Part of a small language model's weights: 13 layers, MLP 640 SwiGLU.
MLP neurons of a small language model. Each row is named by its layer, matrix (gate and up: input weights; down: output weights) and neuron, and shows model dimensions 16-207. Each number is 500 + 40 x the weight over its row's rms, rounded and kept within 0 to 999. Numbers have three digits each. A neuron's up and down rows have the sign that makes its largest values positive.
After each neuron's rows, "fires in" lists the words (lower case) most often at its 100 highest values on Wikipedia text that the model never trained on.

L2.gate165:490479543458466530511494517551463478544479552450492507518492591515511474506473521405447538466553562489488477520528445515484481485480483485432468547477517461527404487505460475540534503523552454530482524460536456508379505533500511536469511443482518443460529524513508478556428483508478454469487524500461532476398535502501544548428518569522513526563416539522493511460470415541522518450485499486529469487466456509541502460517529452520501476557497484465558568517496483560527465488495508472504504450506423427570544527477501472475540568523500466463472455393450489517442470425381446412
L2.up165:462529488535429560465443551493503477557547514526483464533511554483503457503467530499641485527474495524479526477526509428460460478518511478530446468534478501549398459529479513590572546550533483505537508465498529496498529545488434446484528462553510483478529461578460519529477494587522553576448546530471530517529480531443544453475480621565514492495518581495485521518490486466455551499547491530525502512511517500500523476544548454481542543481472511416491481516480553481483422544505525466514448430452468480533453469536505482511490496562499482498514505427469523516492488427452499483
L2.down165:562567523490491469470481456527471496544492565473486553565512542434547497426548479499509511572518547469467586470577531475491501518509472522555576505550433457484479490529447498511508522494508543513441494476537600533522492536509522529484519533403433489604459453542512514594498469493494477545512495517536510532431401512504532479483558527455472551523485501433517496550516486470460556510475526511498518495569477494563490417590524476513543510480514514499518493504571490521482441432485507488470485426509533441502481482497460533464550441448576519486570489458512461449470550539538495564
fires in: "have", "has", "vengeance"

L7.gate402:504500508502491497515469520476428508422478519447501481520466474448461532501490487456430538425491479570510523512534462544515553498483496491423520525527595447503515493476452517511501471515475534547451481544521468509496460518531489508574523576517505497554506519474386525457514470454486582492551488456536472438535460429454486542490575601564458467536511477581470511524490510531534536444494476476440519434483513455459487568486525507547529470458432534515514551514412545550546500524501469499491513548533536545511529537474493421469537501513482453495528478484429455637427445501492503536
L7.up402:552564516488456482505544529526501461518453490455562491581497473546548458423497527442479534455458467481447513519583433548457535487469430539486533496523504488543505546489518489566565462486570503515477496488493471488566444495522470568508497538495538456513592517573489504472511519458567561458591556551492530437472486508481456414506491486499438454453502485485520472526455502496499483470474514489489516581475476520444552580497513514502444463502460506504545485476583575527467490489417529535558487499479528524481545566477484499522504490510538522498585477588458571521483466532578546496
L7.down402:539516542468594441526510485512481520477455479454530429491398509550442502516469452515504499428446474502444472550493474571494564560513539512467505538526549530438523457460517491528508491503498504470489532473507488514462505466577490496508590476521541509479522582554546501442489516588514507496431534532457407493519494528544455506605501522421500464580548462549508524533522482544446461502477459489485494522482517528428505501476532459388487534483515490522495506434504480507533508398493447476504607471453412522536438474490442537473489478470559485488570466485446595488473490456494530515
fires in: "to", "we", "you", "no"

L3.gate209:499605521481585528515472495544462516465504514476536556509448489500528485465517529476431524465434494512493597446523463599462481493500433465452551543493483561559531554492472558499461432429474430443492516463466499482480495438567506490511515505513527507470576568484421459496431473517467549549567530487517521507557550542519513561503495467542524503532554501539466436507468432493532529493542426441493480502519502534496524572506507599454489453518514467515553597513460550553591533520516488497486419522522446508548527531475482439477560565458494451459449586481526508480479523448532519459
L3.up209:468463522440515525526452462560479486407468518448469393584537397512506571464546533564520498522424471482508384446538535510482531427521464520468510503498535511489511460483486489452498470491483447485450476512519478526468494561513556441438522518556483477463521513541457519535429501460536475536552546498496515534509515503388544524467551482524503452481499517501524473438484481521482526469505548498490486554512409507528482551547520453425516541536471482496534544501546571587497547496498425474504499487524474434565545535462487495491447460468450463539543562505547523451456564515524574473
L3.down209:522499541460478555470536597476488559415581465442453554534485547508434498528527536565471464514449484561457554469513524496539564520543433513454463513552461481514598566471449474516478495486473470429489431491564521472478451499493416480536466562504507518474467467515520552510475512562439471497471467496519494539478465514486500477489456469547502569486501486506475482475560469524551451547585514543537538487457563520433510499499465559513515530535408536510532472460515543469508502470506531538546493607475524549565500570555552471554514461439531529525522537577491550498508521489480478497
fires in: "on", "off", "out"

L3.gate375:577514519474491586492472474499436447461469478495531491524553537456495493496579522490464516492482510552520463504544511563513488540530505531459538468457527514502483503525517509483416527497452442442417447473517510482498526503507544484495496540547587528403480489524494508507497540544536504463536479519538482514517417464533497586512444544508521569536558455507441411537517480456541506485550481483463570534597524528406527529497550497444483536420546481509528531496516509513544511562525451542563494461517447479566472531531469463434531490398463535510492500590492480494457537478553519493
L3.up375:523513468498512563483479470473484412417524449536513471528515506465476431517477499557511549409504507487529499432525524529507496500566449511411517483486520536427541515480510497506474483469537447464502480453542510478465506471496555457488480482509496461432489525476435540492494534468537509469525496447461430559523553415555541478549490541513475581494548492518523483537504548469525521467558534516504555540548458489438562519558497500476533554447492468515514458431471506574567487512575467488458440517513471385561475581438459509451531503420456490539487489537498473532489491483526552469
L3.down375:460489570466492464438517549539489455436523453450454543529458562462461536525496489567482537540482504538555449505534463546501490534540473506446506511485559533494549534477466489462470484530501415506471521460523515449458505466507547465515514497568557432393528520513469478486485525468570464492522542510537451544523528553462518536551524418522422518476565514586511460509596533511523460497519498504565540547555529504500543488510498549485487519559452484512474525470512557497482476527476490489571553612507489488512486454465524393508475476419509501536469477492466546528565472516597512508
fires in: "on", "online"

L3.gate390:458519558460557454494509464552473455452469514460551482554470476539504432539529461466506521517444487535489549450569486496453445570545527492542473535467460487561486540544502566508417480467489436406570493494533542490543524488423466417553496521496598574451539512511504545463527453447444533528505549448436506486519489511520485466559514504498547511534412523506404468475494480473459490506534457469483528536467507559566470575500497527533512438516435489462463461464491438527462520520452468448505470481463531529483516486520499474596498505459490476440468501428461544432522474538496527531
L3.up390:546521529527486504471469470526445455447494528504459492478488487496564456512561502523539525564516464553541499485567512457413509516498541452466482565478498447538483468445532525499460434401530507473459504428571517426537568530475485536494511481540538530466474522570468450475395498559501451540531517482479482468461503558440489538538534503581539445437454547460442513496445516531522495514447461508507513512504488399504486578467582504575519530508546482548510489496502455496514592490483516514505531524540537548501452518567570489534445485465499428493524499499445555468533512526544448477
L3.down390:513459538463543510532516587477408541521545440435431585544475415472496486532502530527504526508540547535422418488479503578498445484512500492514532530502428564559461566437457557527455457455508568455462561474533517497493485544543501489554565453506545533560522459502464496476491469528500488482514500518500545458426546566478471528497482502510482452511488497490464509499479471509459489595536579521514500544496460497455459501449474501505553623502510489508521467503572488494481529495589535499531495544518529496544438527493501536471539480461547541502478507536534578575511518541509495422
fires in: "on", "as", "a", "at", "upon"

L9.gate192:531494547487542476486494559471495459495408478423465439539483447496462467519442584509479419461464516492504469467537474541455437528510481526587461472578511566442567506479535510521504459437531582448432462526514468449527527485494521498576574423505547455494488527537463506453436443534504527523502447537517505500587430490493460517491466559541432530525462530460538568536526469510500552416494549499488439505492504457441528540497460502554592556481519553541542537569501555508505550452449562484498497528509490561570492495470465509397496482437500497532521466495435510479508557461482513488
L9.up192:431532481468508536399482521545466440497432442496495545492467541536437475515508529503482438491455473490552511546550506515498531491483549427495477465516539525473545523517407518511457453573474468497518472506534482510512580465540500582520435564531537478530515538481478489481582487573572525580460487589545508476522465446494513562467530473497562468480582503499550466548489564428427486552514484479509507531436443526508502431437584504518467471527533576467475494516494507474491566513476403536527496543492544502490490487598528500505562511451514472601515510474460500458484506484524539443
L9.down192:573549482456367471507548511487459438517465565571510445526540607460457470549497541543527626489527489508452461487477461469429511513531443526430590597523537471484459484520530486534520496570422495516468491446556499476522481477489558545538522478588522469488479497463535481446547529550489469530461524477458488479467470512512496485490491519492481539526524445406506492562458525539477438512496521459558520515459540453563548539468545538478527543469469527516514485514453462514584531477522487499532528547512515556510486448484513496503504410519575554435508426475453564527522518495523497526
fires in: "to", "we", "t", "may"

L3.gate430:572511472505536530537440399433562531449442482445523496479522519510495453524478506505537484481500546555495520518541451528547533429528439494463511487446525488521445542520535528497531489479454478456477558477511552550592483548475557499455544471540508451421506531515486535539536498403469521510481453441520522474535541598501487522467468521421462480581482518504476561498462484504482546525508489505569531469481527419468491465475524501524457500508516476517469554549520462507627544465470499541510494563474500468570439483539512480456547513469464523500500513499505559471529479439467529481
L3.up430:521517551567447522545470529506517562448471576500502490563522551489435443490526479483492526503505533524451521470624443574489552503472506511528547382579473512523494492584548493520538505478574495484538469485463492536477451487427426529486529443507492523478552443450490545520506490533528503542455543505520549436508500538525493442571541428484477482520466559476537517402489502413430508482480533486546460478541506469469438539462469553453496494485506480550463526421516530509559549465450472503511471529477519513505476519568503481504559514468489507497503508494530541567444506534512511497
L3.down430:530579491499513516508498430520505469506500522492522515484494462463509528489513479548483414483534542475454530514586513544442470570514490494491473455446495513496500509534523433449456492461540528504532491446470534535448513549461416565542503444508542527506466511500497516490502453443484487487503424466490496434549505573470452452457545462464489495466515500503527487481502485519538494413560520511475537471515493567521586455493499494493472514407556487512548541496567526464565550462436511480536501520447461445429493584509448509573456496444613511567482477419487572445480599521455583532
fires in: "0", "2", "4", "3", "1"

L3.gate250:487527503471520542482497576515497448513489457484489532569452461526544461549500485490501542479486502488484469456544492486425473447463542549438409464499537447501532557529499503523524449492505520512440526475534494479514481503558495542609453458579473476512473501558468538436525568526467572489475560519489511480490540455474485505511441564412470468570525463451453513504414481529484547505525455458512587501505435444482453476467466514550503496552496517516510490508473504476494526587468498487484452557529487487545491507510447478518423463492578434526460481460512411438507515452496525500
L3.up250:495535532525481508468474502562476477501461489512544528494502463507458481492551509513538530504474510497529521465622468460400392437523525522473494530495504472474485490489471484495486439542532497487510492498519470486501537531551499529564440472525521524468467526505452579435543461483581592526384483516533489489560439443460453467445483509494516407508562544412447507508486494554557544425451505473530534540491438463456450486481467500514467556537489486561549472486454525478552499490501466494462492519464525511481499518545401476558398492476567532498459515456477472522493506480473557536
L3.down250:508535549480503546526491484494464542463484492493435459540530572500515505498498483526525493545545385443420468537480516409486510521530496524517503470468534545586470454454469504490478473516512500522433459513523468531532545549433489471434510528394425524521453541471500567515497515474507486482488469525590485452511479496546448451425508470503438477447479475484445528454512469517558489511538570538533503558496518420489526481493493415502494453441529488502536508555529448482459567515465500461448602471549542573567439522466488557513452525513471575568507532483477546545483465531531466562
fires in: "would", "may", "will", "to", "must", "should"

L4.gate213:506467514560517553492519512513544520647488459492503532566488528458446463560485518527521483516403520484419541465525480462507487456500468490581444498492539491504536514530472531454550510518446553451524483563581498519545473556529512509496535485531525512541489572562501442503533524512459508513514574424571495482556513519440516509566480502519491488480515484531512517540473507548437566509530512531567525508509489554516483577508533496444450552560474525472504452476495402497568478459518570488477511466476504572498472434547477550487517500455531507431440479550453519527489568503488570480
L4.up213:527485574522517460443448452499549465456524482532558448543517529486506416490489530562486530515499498487559432416485522491491457529471482499479538517551470605504520423420449536501528469432465537474516580535486482507554532514475474472566501509529493517519476537494480505510538478514456508464466463464492466478486438522508526518512444521473481514520442568459451514541467431482540504498519514499588565485421463474539412577480413528431479512478516433547490480465542469483507497498457440514501489535478617555513481553533493452454519484402546501485510523501493567492515512491504569461
L4.down213:498459584457548471447497557512559558467501537482502523425518534542482433468503495526461477491588475503474487500481545551485482496466468513528593532492499492487491486484598581508418501571459501483560577493486521532413489457562452510536537482494472548480533510452501450470469431543503464459461498521492511527461494521465461467462440477524413509526492546518482574422495514477409462459472474515476502604511494525513456497514471448531492531506556443573460470511533544547523458495521485554465527535527532424491501512555513461542538476515515482540443541487492519532509464509444512491
fires in: "all", "of", "during", "while", "many", "some"

L8.gate110:512533545501486548544549548504544522505485536476458457467486523528470497470515489521466524404447546485447575499459548461539531511488539460465507451479543490515482525492512537501641479524475564407452479483460522469526476527497525528554468500487489531480561459443482520558462494520495453582525485492481506486438469526479481485453561503512593460512557504457523502514481574504547476475456516452524555431419472467548553530490564482527493438491555489527510472484541558527544458542518514532468469514529610445499492479487464577500418522486445517455480500478489470533507470438484496485
L8.up110:517526515541471502541518545481444492554443475467514464491458482520568542512548542550527443523537482525490529551475518411478461459528561554477460487517507466465467512475481570457517511517511483443531593438515566478562505576455454558562422396465436496448532559482450541540439460524443455520468519543494535451551510505428541490479491572522494555541450473482421484486546516492466562431480480431548500423448478385548509507513534540560476449511506502463472509495571556534541521512494495524513445512572534491500525518497560557435479475581547469482516464460510476457550477456522462481
L8.down110:471517559451563490565472484491540511493481524603473484488480531504487543515563458469505498551506454536515588547497547527489505563440441512504518518503536546542414413493513499440512531474447566470514489481457539486497510485527472493514490601496539500463502523513525434522475525524557488457480488532456519475589457496465552470492515506475544542478522463460563487497492439500537574525550557485534474473519462424480473509528494546612548494488501494473588490400560515483455475481548536517476559480475541507535504503569485519484430502501486518520513483493457472486488451473532426506
fires in: "has", "had", "have"

L7.gate323:516527489428499536523506507481483485417494440534536522520573489527397493505494439516483433537432500513510530503464527456497475452559504516495501543462536466497514534526572502493532527495471537446475465525541608516445511440475555500518474537548567486452494538460532535455529517538479541473472503468531474521587526498512422536535501468511510518495477479559437432542462542519495544478531509492529483541516485523478485525367505543413557459516530554516486495548513531465573474532462537476470387443508428519519529434498441476481553446429512531395524547504463539540486517423515522548
L7.up323:530537469489435504571441514499498469495528524514530498473560457490493464452491516470561497481531579506551431480523447519477496481490481498473546465503481473597527473586503539575524478517480449481519545452497483520466463500402497474514523423568547481499504532528507566544451513442530511509499503479458549546481556567472527506615497459486480413582513473478543452567515467539487427544476539500509497525430460557486461456462555520441532469538432524474519539432548555472499451465442526513465492457473581593488446508459485520541556494516540463482471513535542494438477548490581532480
L7.down323:523526538468543522494459512534421532522485596492531479501454516515549512503533475460477477575483564535450539501537519463434478555514520483445512496503549472469509411569493518517458502480512425528458550506512486450472505461460506498524457497598521544447450553435509548549519493421459491472494507525502494528473532462449486464376524535461520445519520556541493463488530511544462460507455576548525476570481486503500464507521554555449509528440483502496477545482443454540483524491436436529540551527518516544454488520517452514486507439467468475535488528529541550446506521480561553458
fires in: "0", "1", "2", "3", "5"

L8.gate360:573455521495611521506572489505552487488531508515516517456429468607513501547506510426458495491503522491499418483517467507479552553483501427448487510489455490549465480523484491417510446465462546468529461519522536475540567401517489537474413509521502507495509578477493491472471484444455471458480531537557553464507540527413483549531464510549476497630539426477520455535483428424539491473482488431452530482443399494483538523470566522533513509472491536429496496485521522443492544518508530501391466529500501520469554460521420520533474577496558479463486462541404481519540456431486529504
L8.up360:539493548550532529502557530530527452563527470427539550460494558503472527510452530475536488518479524504480537531523463481496570497614510486477500523417501562537484522494494528498527556479519547484541484487486492460516523495498524518540527465481539447444522518398474469482470519460459456498483474509542479426549473476531578541496495478493524590476523450482549515529497517450506524472538469462477517507478500495527464457558535495524592486522563464516480442528591473491504529480526505410530464465495399452495566545481510483482590464423496474538417452484562436520517420456485430528
L8.down360:477566545488507472368535452464475502537454505507469515510453478523472560477411524516493430509506533564480482477472506553539499541456503524484497510494501490436530411525532506429620493537438504509519460535448551471530499483495450544496440549479528520515473472451481370526501503472513546453461520441519493497484491549515467554503501528527498436507462496495595480485459536475538447465536503572541502474565584475472477449425508486549568540496489504450535519568550560488466536488546554488565475589502529553484549429534464484445503500508490534507473470472502473592558501480508429586
fires in: "to", "of", "in", "from", "at", "into"

L4.gate48:497507476473501535536494549487489500424513413492506544513524585499516487494457541468523513503427507499544520501497557579469491503505537603414492512496493513482540488475494487485470481576482447469528522537482471498525497511501536525488550535483502502451499417531507563554519406503502529499557488557562538524539400475406467502526483541457549440565497520537595479510431509492532506464526551504448518487516508468506506528521524515513397524559527513476453463583530562591532459453486450434519530481548503502471558529548512491516531538442439511487434527542450615529454487506549441571
L4.up48:457453606438474558491523471418490532529494535490482509475563477535485488466511481474488460525515553480541429489527532484421511567468521569528476534562462523587540489495469499501485532528517579502460487518523538510472556540493530538533558473591461482501424566498464531475433447566482491507567504443542605480522464496478541506493548515503479413470578397513537446562550550568488540516448525494531538473510493476494549482495497484475497417519526533500609469491508520523540565496551486499534542555533470526529495551491527486528490434459549480548495494450579481464468562459488540514
L4.down48:510493539484471497515497502603501449483455493473523495487520520565533542497530525542471535467473408525513505496498473521598517528542510474501458573507476482432531572481525531417517497462505541533549476491516449452507453459548533475502448487497544587489480558467478475497501501460525505578488502522501490508535569501467443468446488437522518538566459489480460521560539473517557524490547507521513469484547514473448519493524579576514501513441542496470541513446492489482499550433600519552502518521475469540549452375563490481402550391519480544497499480578466482525461493508474490452
fires in: "between", "went", "they", "over", "going", "out"

L7.gate612:542427493468594540445473481558494523480451456481526529482485515455475482452460529505442452459481471556532515473490541526492557515542428496472517509610607375470424452517503437564500502419447563489566457492553505540465481430568489477568452492527546457452480556527466505485485499432427551459535498541539468496444459433492473538467478487496500496528479536458497498589476558531508431457528494465544543480504444463479531526496483547556521509454473527499413500481507534442513476445437437511514512499520467492503456508514532492542506489493435488536427516520471544531546571549515465499
L7.up612:506486473482526541490454508527474467540510500438518470501549554571457542506427515400522507469521471520530550524507502588568522453546537478441565488459554492444556518493461432468569507478477563475498486490442513564501456456418506482552565484493486501493583519491436504520463522468573516545473519464450550526538512597514513533476481421486575472469513495466545537484545503518468467539596501479492445524499524525470493555466449492514533533461488474525497595470516452510496439442526483481536535519544498515408484459478449479504510473529518472475510481591466422469522573415517438524
L7.down612:528529443540464572459562451508473514528466455543525451575490549556446480534423469530535524475550526554540505452513492473607539527493552531502474489493582461512547490594506528508476508507523414505524558515573457474454553485525419519480555453456413473478531506455571476500500508525521500535519511509489402486496507548505487487455474509493534475565536511409519515512481496432493511525458499535525519462482505525534443555552499447479505575448516496501482386549574440488419469589522526490511503529500522499496491485575480473472538470511438475526445525547463527476447447526538498519
fires in: "of"

L3.gate225:526547484425507426471451577502496464551428488520538485557510497502545436539408564538483469541461407519467571486530558500496492477462479550458479485545522474472467498464536539522514501494454586556544563509494474512497462502515553462542493512520531499558479534470510479507460559519506499569476509504504455512535462489450498557557540467534484538524548607479510573507468497458541450502527461448478510498477483432453417518521557487557464446442483566537502527548464484420502501498510530538461518517493480500528472503465481516477517479500416551521443443469493508508520494489501463450
L3.up225:454497534502521494465522524564519533528520578457497482528460514508419459522491566545442555501505500489516496519566431476552432538512446505470526538500492488517474457534565523477511560543548523516530514379460424433477447466494524538522469513562459422415513575478542494513469545615523518511488478516491556553474502496513531499510470566549451440537472490461443496481529488604438495503512453567555509527479499492537488457493478499422504489470509494441504576473480576479483518585531521516511539429510524449492484510461496535452510483421545496543518437427478484465481531415421451462
L3.down225:544496536472537458506457580481435477513506654440496540555483516541558440536504497509573500537523490515486466488527504558433517457533421510550570520480525519494481511467476547429586538566515474480502502445486523562503497541428454512466510442498505506510493520537505533509469449455534475544502501530449496531525512565489511474452463495468464510532490468428556526464508459455506476534414467575503556458465502506479548474611513501467515512511530468555554469478480511508479529420480537479476521452480592540465483507539534497517457497506500478511448463503593565480434508463565467542
fires in: "has", "had", "have", "only", "helped", "commonly"

L2.gate595:489496486507527487497532497455473447561503490524540479500464508489471430488455497497483492441534540468476445531531552455550584518435454564527537454514489569474428480459530480518512460499391518475428510557530486463507503506540544464549527552523510433540503426590525489483479509439512541447497503524517513500494468555562497546501454523518510509563477551475530489443455453416460550481553480549513465555470500461499524534471517499481588526452528459583467498490464527409505476512525482571480514603594477454552539510528507508504641539531419505506453478554455552483522561443530482439
L2.up595:488557522480477518481412458531483482464446507525528473420474506475508525534485478492448493508494432537448453481479545484515575450549469457485445525504494540450471533429533440495559472450491551570479523444569512534534488485477499437528482450534578479514519492491527503376521467512370558488482411510570570487494473472494488527412522534497530480545480489523483547444496458490519515552487521491513458544483511462520445535513526508641541475449466550485478508426454495435450579472549527450520497527488467532502488409518459490481469467499460466535519549535433535453561537511478519469
L2.down595:565572497510444501406520474502549499495487466508465519466557531505516519499558508447488521466501471487532459520514523437566489535526476505474541560501583427437581475532539509558506491515464500510584435514435487485465432455545468575487529576458497486524462470428493530534557481491515459497514486542493488504473508463449487466474518506463515543555566459562512428488480471548497489452486491420535477506472485584550511518489533463491527509480482549433503524475562527469450540595505428470533558588444502541503461472559501435524521433484531460512488496586462451500528499511587448552
fires in: "of", "in", "at"

L9.gate185:533445540428576508471545539489511529534469507506520565444517456532543472535502526506525548506507572582558590462508483545568528566514498466485472506565476492529551518484562506511512505490437412435377488531528487488558534467516436578581513543483508539564460512532448499504496451500466498544499504536583550448484486513508451530456477506472509553531469504565527530492559489432433532493540523484497556542509488427450531520387572505495542546438462538494518538514497481478566519412508587548497493533423509498443497497522500528463568470503484550558465449439453467526492542486516552499
L9.up185:495564456556488564479562566551504407524411539489499513557484554515479502579427507485536469487480467508562539511525548471562519543444467517476565463502482500529511520444474512482528571486525478517513488612460525428575499434483479460522459502510470549525550498470445450521481495464451401542446532490510455533523494464516535477491588461493484497557473472604536469479462507431457518455532507444487512554593494470435513528574499480543517476493505528486484452517482501484461477524530552483487524527458506526496548491472494512432501464465558552468482566507495435504389537509508473521
L9.down185:560481504574523516512449504437513520498564580583476509554503547570493485438498494507572517494554463495486500465489507504558514548431513475490548447474487533544433489490458533493483491493538523431543499506447542527465501471453491482542491500530497538444511494501500528473535435550549489525590469507536480425508540478492431525501516493523477542536516494473538505521459561520486509534465536574534520431467514480559515531426531503447439462508437529515578479507493508501532464545534540500464581640496541486409501511425534514475509523498500553506522525515495459534518512497521511513
fires in: "of", "for", "with", "to", "up", "time"

L2.gate273:488483570465511491411497569447526459553515460524498505468528540533457466456499451534413537489556504569522512525502481495491499446500525441431486543419485515535515546435556523550465542438432475460491445442490540523474522544477524503472469453540413476495466459592429482548501506440495477458532448508520546474541542541448487488492510465480411443524514550478521517504525493509510504485493466431483469504485433460497543457465433541540526529524482532517503491579539478448505482531422529540587483461501518485525535488552462549475563463557554398515463460578501486513459522465539453453
L2.up273:485509506442470461455469496518555509509457478504523424455500520476546575523470524485447470507499499488501466516430495544455406462545480534497511509406484533481534476492531536521513544459504487486452421494523488495531470502458516519518491497486476438463474488535530535525512462529480542453476455511458447420509520461479507564595554494470488506477464461435495575488568402497480446483471468487425485449527502508492533463505494524503499576574476539555490492525531573489488476411464501548572531461524552522538579569504467545483537487487560497435444479493433474541445538476514510449
L2.down273:488564486496500488479432501478376418542516483493456545520465503483509457531445523488486445507452451528488517479518433465417512521471520569555557460524406494511516501496499472453468470524531459521458479478483511555448525513534456459459511515534475525503564500436484545501476515455581499546476490476465541500466521539450605517489558550505533550488419519489525489508514510459510402486549436466553537539448443444464510511509498507498474472422506539518575510442462481410528480488467592483532502533454481515452490461527554509493498433413489510554495505535558498487489483523468462518
fires in: "of", "children", "parents", "patients", "still", "have"

L3.gate433:588504513448560479525477567490470497561488468541486556526445502554532525567474566507482503536479481496415613513523495558429489433492532545483537494537490497495517549432533569529439511553429594472450577455548547561508503489526493568459511456486509543438422527566491475470451467532409572482506500458539531457534470494540475517540454483498485477535509502509426509510523454508477484519511429441509517508482476409510435534486563498501487446512551457494451534527544491516527509453531560502574498468517492520508520479462521506442508515431516550458539440404416471439493479435516522489
L3.up433:446530535508524532501457493519448483583486461484539534518487484504605568517537529568540538439461414464474555526543509542499509466495484528485521461492549492504519511493478508492465503568520524449527538393524574546522540555528423597443508474438463551512472542456517510491517511515478544537465486480504483491440522468520561515457496515516484435502570511489399565499507545456440486488462482517636528492458522415484500511517498446516519426515478452482469561493547518458469512474524559504471485489538491595541465436484560511464479474445535506466459459501488479522475381517445479500
L3.down433:419632561440422484453460520446446568550444531556532430517503532474573499445541494488475528516478486498504467548537546510443480508438501433497532487516539417525471448443445483411519468516477506528506484508495538473481513512519432543508509495528458464482469506499469585531492450447506506595501535500568508480459486519499454449476534502505486495471527429510469534481476543526553456499561500485532538442548488402480500531498519475469466474390495407507550483456515501499399474529429523502452588490502500462482474500504503502500450423500502523478515488510528515444461445494485454528
fires in: "also", "not", "have", "subsequently"

L3.gate379:513493493510554544416472503504537468459507448497463450438529484518474462462497463497389516536499545482514498516483574486519512521545503505479511502468556438515520498449486485503505418461524575496459472598466427456472546490545596548570505495484529538417506500562471527495518473523515528524578507534478482478463435492509473540509495501472488548507479456482535438489562433511489545389502465498518459472509521490449548455533540606551456553538481504552548476493485461518536494528531467454491493532495548495551523507542431428533475567559500464517448444530491473430511606528571459527
L3.up379:563540464499438521456545518463460462516530523467434535425463581535511528497521537472515499495475535504551517451537525473489504482555509578508480525461524486456448503567477440528489444479417478494452557470544489530485473461508468527504461611517484510462552455483454436439503518459500517496519495509448466528437533445480464485491465530520467544470457546554489500398457517488502479481522467510506425526401485530468503471518509494475552508468472503526461467476463500516516470476535506544442491508504433438484559545464529504522461465494378573606421580577498499502596528485504553487
L3.down379:493460476469514441473498495527459508501523536502522486500519498522486501529487520489474488453506536497495458484552575503516525474506382475516506422543549479551540400543571495434511512497499468561562539578524562514477498552431507441509480531523421492440482506551563539505440482547527551484482516574468442576453504524547419514514503503531485441477534429489464420542515429521484508488515520497485463494530445508487504521507491518534549534467493401531483494497471555452441412426491497522454498572499495555506507594471543452570482529485537442417496448537470462546482454561483519559
fires in: "at", "of", "athens"

L3.gate53:474505514557556589502547556556441450433513488569545503556431483478540515474546463470504493527392464525529561532528525535505437390476489464495498452505538483533490531548511495514535454496556449396523495459546536511465536493567479482575523519554603511488564506501526525507479483494517472430481520517489536559561502507493535568478472521535477507493533545546464498514394412467488495533443514506462458507508548510443464523519537506489540548498560499542551521512439503503521463510491529452467463513506529501461461529539481572557511496432459490525581475549483528468513458472515458439
L3.up53:513500606502472463460493528491462508467459443551545430503481537501603537535489504557551487497449576490514551570517496519429459462467504494450538451533534503523513498494498495487482433526583488460514445522502516458534485504517417477479482474541539441496525555458418539539499513514468463531503494583521476519570463523416538543471558445517505496468503588490504459441460502512437495446495505444533527531516500521441542511554553584497525589550474465496526449520504443475508444483493489471567538528497492547478438526466517482525475502452502494541587464569450550459500468423567482499
L3.down53:467454504552469503520525521541483495440480468480463506530557467454564499468519574448506482503469464506454497536496571510484514521513530462504517523446517490508542544472450491505475501518498535459465486484501537367541500513424461503526458501520509437541455542554500506515574544503577497472610495489527476470424460558505451438491578480489530553456468462513478501521496509540488499485520496574510487464484489508459525489421490472481555520547502477474413512623459535493428513397460411474473589532515436495463510458498546448543562443542489506543436454467555479554448534524467519526
fires in: "on", "at"

L4.gate628:468516534479446536454471456510521504453477513455471491470456480560487506521508466462471502437421551523435554418435507485544533506519519470517462549536508556454552534519475521438520523424488476518522425515499472394508521534567529450516469508503488469521494553516479459449553490480400467501470546436531550497447488523433507530498412467526507578494515448569480535562429488462498503497547498484496538541502482534491515505473526539442523541460546464453433559474538445523510498450529539490508447544482484525500499475601491524545434544458415468518457467532427471447424492486532542513
L4.up628:490531530432478518436484540480495460484525476449462477578517562538443474510433429553491490475506401602498504489423562469495518449541496516503410482514550494423484526511570506510490521506471510466513550513533499497520521463545525476523464570506434506567563501567527512456531474471388460523445500523537465490476441464525494462509520558422481489592486581506571526494459519505523423472503456500506567544493477508482483532495494510490444539481480539571541430483512547495462507495510512459461536528439444505494533529484461464523508515462451488621471486494486440487577460445579427494
L4.down628:530571515428512481482542455453494568576503478482484551579511452469437490492495454497445476494540529534472512493570484466550464522427494523447455513466550454510466439470499513521359488500502486483559492498460545497603486513471499437531556523478504535460594455489483478496510497480455476524485420555489567531479484475495543477466468481402558585511571501511528479452504534496513459524497512483492555512422417547459483531476474525499544471467581508502485456478507519461505539573554463513495484435431526589527511483504531544517475478489441459539454450527474444534487495454502395516
fires in: "of", "during", "in", "were"